Weights of a small GPT-style language model, trained from scratch on English Wikipedia.
Size: 13 layers, width 256, 4 heads of 64 (1 for keys and values), MLP 1024 GELU, vocabulary 977, 9.21M parameters.
Architecture: LayerNorm before each block, rotary positions, no biases in attention or MLP, tied embeddings, capped logits.
Training: a variant of Adam for these matrices, 180M tokens.
MLP neurons of a small language model. Each row is named by its layer, matrix (up: input weights) and neuron, and shows model dimensions 16-111. Each number is 128 + 32 x the weight over its row's rms, rounded and kept within 0 to 255.
After each neuron's rows, "fires on" lists the tokens most often at its 100 highest values on Wikipedia text that the model never trained on; "fires in" lists the words (lower case) most often at its 100 highest values on Wikipedia text that the model never trained on. A number after a token or word is its count.

L5.up405 [120 139 120 106 137 145 106 129  86 120 172 111 131 103 164 130  90 120 153 155 120 103 126 148 145 150  59 103 135 160 172  86 152 166 151 153 106 108 167 115 129 106  83  75 223 180 183 126 155 119  99 170  27  99 122 133  99 131  89 122  92 101 116 115 141 100 105 114 121 135 140 147 135 135 163  86 112  46  62 130 118 204 102 126  87  89 139 119 136 154  84 127 103  80 173  88]
fires on: " In" 43, "s" 13, "In" 9, "et" 8, "f" 6, "t" 5
fires in: "in" 51, "as" 13, "if" 5, "get" 4, "at" 4

L8.up802 [116 113 173 134 135 163 166 149 164 109  98 154 120 187 113 127 129  95 170 158 121  90  94  99 132 202  67  90 190  66 102 120 103 161  72 108 113 104 160 153 145 122 105 153 221 107 136 146 122  37  90 107  55 148  70  90 121 130 156  88 122 136 120 104  69 140  96 155 128 161  86 170 122 151 130 128 191 119  62 147  93  57  99 137  92 120 100 128 145 178 115 110 113 130 129 147]
fires on: " of" 38, "a" 15, " at" 14, "le" 7, "l" 6, " Ch" 5
fires in: "of" 38, "at" 14, "la" 12

L6.up360 [108 126 152 135 114 131 138 161 132  79 111 148 157  88  98 152 113 147 211 152  71 157 149  81 141 122 125 114 137 113 102 153 148 102 165 125 184 144 151  49 187 162  94  95 150  93 134 132 132 133 125 131 118 114  95 147 140 116 129 139 107  69 127 179 184  94  84 153 100 173 122 141 118 131 134 138 115 113 122  96  89 117  49  82  79 128 134 162 158  77  97 125  44 116 163 138]
fires on: "ed" 35, " that" 26, "et" 13, "ade" 7, "a" 4, " of" 4
fires in: "that" 26, "received" 18, "made" 7, "something" 5

L5.up51 [ 94 149 144 107 174  70 151 164  64 138  97 109 177 142 135 108 101 175 130 156 103 130 129  88 122 142 112 117 112 143  98 137 147 166 145 107 108 169  91 125 109 123 134 128 214 156 126  91  88 131  76 196 119 123 134 121 133  55  91 109  91  86 132 107 144 163 137 106 107 135  96 165 128 125 123 106 139  89 125 132  64 102  75 123 128  80 139 164  69  83  95 113 175 111 173 173]
fires on: "ay" 29, "ong" 19, "and" 8, "orn" 7, "th" 6, "ail" 6
fires in: "day" 20, "days" 9, "congress" 7, "candidate" 7, "along" 7, "length" 5

L8.up640 [ 65 181 146 161  91 135 119 128 125  99 143 167 214 124 131 199  90 162 138 151  81 107 174 111 186 140  95 151 146 145 156 149 163 106 104 149 149 171 129 154 136 139  80  89 129 122 100 140 200  68  55 146  86 170 109 111 114 119 148  78 147  58 175  74 136 159 152 149  91 179  86 153 119 140 115 110 155 113 141 164  74 139  89  96 123  79 135 175  82  80 142 183 131  81 145 135]
fires on: "s" 38, "d" 29, "ist" 7, "st" 6, "il" 5
fires in: "as" 26, "additional" 7, "asian" 5, "addition" 5, "added" 4, "asia" 4

L2.up892 [ 82 187 180  97 141 105 118 128 128 106 111 134 156 124  99 124 114 122 132 119 132 144 103  97 123 165  98  56 161 116 176 112 131 146  89 130 180 152 103 112 223 129 122 116 102 167 167 123  61 127 144 173  82 130 130 133 112 104 107 125 180  58 168 108 131 135 162 164 132 142 172  84 193 167 125  89 133 156  96  65 114 110  58 143 138  88 124  75 127 109 160 164 139 102 104  88]
fires on: " and" 56, " but" 18, " at" 11, "ile" 8, "ough" 7
fires in: "and" 56, "but" 18, "at" 11

L6.up699 [129 181  81 150 106 156 118 180 180  38 130 133 158 128 108  51 119 122 134 174 135 113 106 150  89 154  85  90 111 177 127  59 125  97 105  91 127 113 127 136 181 124 128 144 106 126 165 171 114 115 111  95  81  81 148 103  96 142 120 161 174 110 131 135 204 195 112 132 167 100 122  99  78 142 148 127 165 127  79  95  88  62  88 126 135  97  61 109 102 107 121 117 120  76 148 145]
fires on: "ast" 29, "est" 21, " of" 14, " from" 7, "ot" 6
fires in: "of" 14, "eastern" 13, "west" 12, "east" 9, "from" 7, "western" 6

L5.up893 [ 98 167 127  85 139 181 116 111 162 127 159 157 171 152 107  85 130 165 156 143 131 145  67 136  61 151  74 162 153 158 123 151  97  89 124  89 192 130 117 100 134 164  91 112 141 134 139 165 165  85 115 131 112 140  97  95 122 114 141 119  83 132 119 129 115 133 182 142  92 134  84  58  83 146 132  90 183 167  82 107 125 117 118 125 104 124  68 135 186 118 143 101  70  89  99 162]
fires on: "ball" 52, "il" 15, "al" 6, "ional" 6
fires in: "football" 27, "until" 13, "basketball" 11, "footballer" 9, "professional" 5, "total" 5

L2.up368 [125 167 153 132 136 112 173 166  98  88 124 119 168 128  95  74  55 125  92 131 160 152 163 162 146 148 144 102 143 115 186 147 117 101 170 110 150 110  98 107 134 172 109 142 162 217 158 174 155  90 159 167 109 125 177  72  88 117 168  99  66  99 125 128 158 176 172 143  81 113 121 105 181  72 196 133 167  98 110 164 102 103 105 127 174 109 165 104 133 110 150 118  70 137  89 158]
fires on: "ach" 56, "ish" 42
fires in: "coach" 19, "english" 16, "each" 13, "british" 5

L5.up149 [115 127  69 146 137 115 144 175 118 102  96 174 139 132 191 118 108 185 169 119 110 141 101 115  91 118  94 162 185 152 193 195 135 117 103 116 115 173 106  52  68 101 136 111 151 131 110 127 148 180 136 180 108 137 119  99 150  76 140  99  95  87 103 142 151  78 164 102  71 150 116 163  87 184 160  96 133  69  78 136 128 114 139 108 138 109 101 166 166 157 143 135 118 130 123 169]
fires on: "ing" 28, "ame" 26, "ear" 17, "b" 7, " was" 6, "it" 4
fires in: "became" 26, "being" 12, "including" 12, "year" 10, "was" 6, "research" 5

L5.up992 [133 130  88 124 145 142 131 179  54 117 156 176 143 104 114  77 148 115  84 147 161 146 124 133  96 116 158 160 155 147 162 106 149  88  73 167 139 107  98 107 111 159 136 130 103 100 167 146 143  93 120 133 149  74 137 147 108 144 137  79  65 157 168 175 101 107 136 169  96 113 164 163 133  95  92 125 130  91  82 153 137 125 125 153 156  46 153 161 142 160 143 132  71 152 142 104]
fires on: "ward" 34, "duc" 17, "ren" 14, "ollow" 7, "ins" 6, "ith" 6
fires in: "children" 13, "awards" 13, "award" 11, "produced" 9, "collins" 5, "awarded" 5

L6.up188 [166 149 174 170 126 111 123 149 186  65  81 142 138 104 120 150 115 123 100 160 123 138 122  81 120 117 100  79 148 169 141  67 147 137  83 136 208 107 171  82 134 140 117  85 196 113 138 119 130  97  99 140  62 157  65 100 106 101 112  88 128  81 137 138 145 122 165 146 169 181 127  92 131 134 156 120  99 124 154 154 129 132 113 161 121 147 124 110 147 151 101 119 119  63 118 107]
fires on: "s" 23, "ong" 17, "ast" 16, "ft" 11, "ust" 11, "ed" 9
fires in: "as" 20, "left" 11, "just" 11, "along" 10, "led" 8, "eastern" 6

L2.up170 [128 152 154 127  74 112 109 161 159  88 112 161 160 150 156 108 129 163 178 131 184 164 143 151  89 167 118 104 148 126 130  90  46 143  97 117 146 157 194  97 139 151 118 136 153 170 134 134  86 141 168 166  89 104 140 113  75 137 131  70  93 127 127 144 184 138 152 150 114 118 138 163 118 118 154 146 107 155  70 100  55  97 117 166 141 101  72  58  71 130 104  92 123  80 139 124]
fires on: " but" 56, " or" 44
fires in: "but" 56, "or" 30, "original" 4

L6.up657 [108 186 147 122  97 134 137 145 131  80 158 134 160 155  84 105 170 153 125 137 154 125 158 133 129 101 172  92 118 176 140 111 102 133 147  87 178 159 148  85 166  99 181 135 152 142  51 152 109  81 143 147  93 119 118 121 111 178  66  90 104 180 156 126 144 185  94 101  85 163 147 161 131 110 255 109 113  83 101 143 134 131 109 162 125 114 123 105  61  69 141 134 123  94 171 126]
fires on: " He" 52, " he" 20, " it" 7, " It" 4, "erson" 4
fires in: "he" 65, "it" 11

L8.up557 [ 98 120 137 128  96  77 121 126 150 120  88 119 198 110 130 127 129 142 102 160  88 131 105 173  90 129  93  62 152 125 136 116 133 125 141 137 193 170 118  75 163 163 116 114 105 145 164 160 148 150 171 200  67  84 116  93 108 119  98 126 124 109 151 123 117 144 129 165 133 145 139  67 120 133 169 117 185 106 113 134 122  69 119 130 159 117 139 147 127 143  59  93 169  13  99 168]
fires on: "il" 29, "ast" 19, "ar" 10, "gh" 8, "est" 8, "ng" 8
fires in: "until" 24, "eastern" 9, "early" 9, "east" 7, "young" 6, "april" 5

L9.up121 [124 133 145 147  93 129 164 163 112  80 134 173 163 104 100 176 126 118 140 122 173 110 150  91 133  69 143 135 123 169 175  84 129 202  89 172 119 131 185  93 138 152  98 144 148 136  85 138 113  87 141 141  72 126 130 131 138 115  73 174 129 124 131  98 163 103 122 122 163 160 144 119 168 145 158 136 134 113 119 125  60 111  92 131 129 105 107 113 130 165 107 126 118 122 186  96]
fires on: "us" 16, "fter" 13, "t" 12, "s" 10, "n" 10, "u" 7
fires in: "after" 13, "at" 12, "as" 9, "in" 7, "russia" 5, "on" 5

L6.up801 [161 142 123 146 101 122 130 122 160  78  76 179 147 159  94 144 101 113 209 123 110 109 129 149 154 180 138  99 149 154  81 113 171  87 170 134 179 114 121  78 101 127 115 119 162 108 209 134  77  84 126  95  75 130 115 130 112 113  88 157 140 115  83 110 168 104  83 159 147  83 117 159 124 153 156 155  91 165 134 136 178 113  94 110 138 107 126  99 107  87 108 106 130  80 108 104]
fires on: "eng" 21, "ik" 19, "ed" 17, " of" 10, "og" 5, "it" 5
fires in: "led" 16, "like" 16, "of" 9, "length" 7, "yds" 4, "engines" 4

L5.up224 [ 95 177 155  75 150 107 149 158 133  77 120 138 144 142 135  77 104 145 103 124 155 155 153 158 119 159 124 139 147  96 126 113  98 164  61 102 178 122 119 132 129 199 162 148 127 210 134 113 127 109 120 130  29 116 110 115  90 102 147 126 102 179 144 126 123 145 192 158 164 149 142 193 142 128 125 131 105 192 136 108 102 107 128 125 123 137  62 130  70  83 118 137 101  62  89  80]
fires on: " and" 50, "ation" 12, "ime" 10, "age" 8, "ome" 5, "le" 4
fires in: "and" 50, "time" 10, "elevation" 9, "language" 6, "population" 5, "home" 5

L6.up681 [131 153  93 135  51 149 124 198 205 144  78 127 126 101 122 177  91  47  76 153 132  54 179 134 131 132 124  42  81 142 198  88 171 116  95 136 136 107 129 153 194 147 125 116 159 128 104 150 170 152 131 171  94 116 121  94 156 112 177 160 147 133 140 149 204 145 122 128 139 173 125 153 109  81 150  40 171  91 105 163  86 113  88  79 135 125 156 104 141  90  91  82 142  43 154  96]
fires on: "ed" 43, "s" 18, "u" 13, "al" 12, "l" 4
fires in: "named" 17, "as" 17, "married" 6, "called" 6, "renamed" 4

L6.up54 [142 153  73 131  91 127  89 134 141 132 173 148 151 128 118 135 127 160  89 102 145  97 118 135 104 111 182 112 101 116  76 130 138 107 119 106 151 100 144 142 158 140 141  84 119 151  86 158 119 147 172 105  91 135 121 112 104 102  98 163  64 145 132  98 142 134 113 133 103 150 114 182 135 107 154 105 121  81   7 177 124  82 122 148 104 111  70 112 165 125 145  83 110  94 226 150]
fires on: "p" 24, " of" 22, "I" 21, "ine" 10, "er" 5, "ot" 4
fires in: "of" 22, "ii" 13, "iii" 8, "engine" 8, "help" 7

L2.up416 [129 145 121 130 155 130 115 145 163  97  66  93 113 154  87 145 107 152 164 132 154 133 135 110 119 154 130 164 150 142 169 105 149 160 142 137 184 119 158 108 150 128 171 187 122 197 108 179 154  27 185 157 101  94 166  94 110  97 139  88  96 158 130 155 101 129 162 152 124 171 135 127 176 123 228 142 102 109 139 133 120 102 171 141 144  95 174  82  62 144 126 163 125 117 126  92]
fires on: " He" 51, " he" 25, "e" 10
fires in: "he" 72, "head" 5

L2.up373 [ 62  97 158 117 125 138 166 159 125 124  87 148 176 148 108 142  64  93 165 181 150 106 156 106 150 124  63 144 150 166 124 113  90  81 137  76 172 132 137 184 105 182 101 157 120 119 108 139 154 112 127 113 105 147 101 107 122  97 131  65  78  86  98 136 154 159 143 186 125 122 153 194 121  89 155 135 142 115  99 154  55  53 104  90  80  59 165  47  80 139 122 100 127 132 167 143]
fires on: " al" 75, " in" 16
fires in: "al" 17, "in" 16, "album" 13, "along" 6, "alone" 4, "almost" 4

L5.up276 [171 154 179 124 145  83 113 132 134 136 110  73 113 124  90  79 134 198 140 119 136 101  49 115 149 137 158 120 159 103 198 123 145 129  79  66 141 129 134 110 174 246 111 125 112 154 107 110  97 156 116 117 101 135  99 126  74 129 138  93 149 110  90 129 112 148 159 124 129 153 176 157  93 119 164 133 179 128 129 128  75 126  98  45 124 112  30  89 104  83 123 167 100 142 131 121]
fires on: " and" 60, "ation" 13, "all" 8, "ar" 7, "al" 5
fires in: "and" 60, "location" 5, "population" 5, "total" 5

L6.up798 [105 119 155 144 125  41 135 139 107 109 142 160 174 142 130 164 140 152 142 108 144 191  75  91 171 133 149 127 186 191 158  87 134 157 164 162 141 138 135  70  93 148 111  94 147 117 126 118  89 126 155  93 141  66 159 113 108 147  81  94 102 121 196  96 130 142 211 165  91 132 115 119 101 141 118 103  95 147  98 119 153 168  37 160 184  99  33  99  90 135 134 128  78 133 143 130]
fires on: "ased" 18, "rough" 16, " is" 15, "all" 10, "her" 5
fires in: "released" 18, "is" 15, "through" 14, "small" 5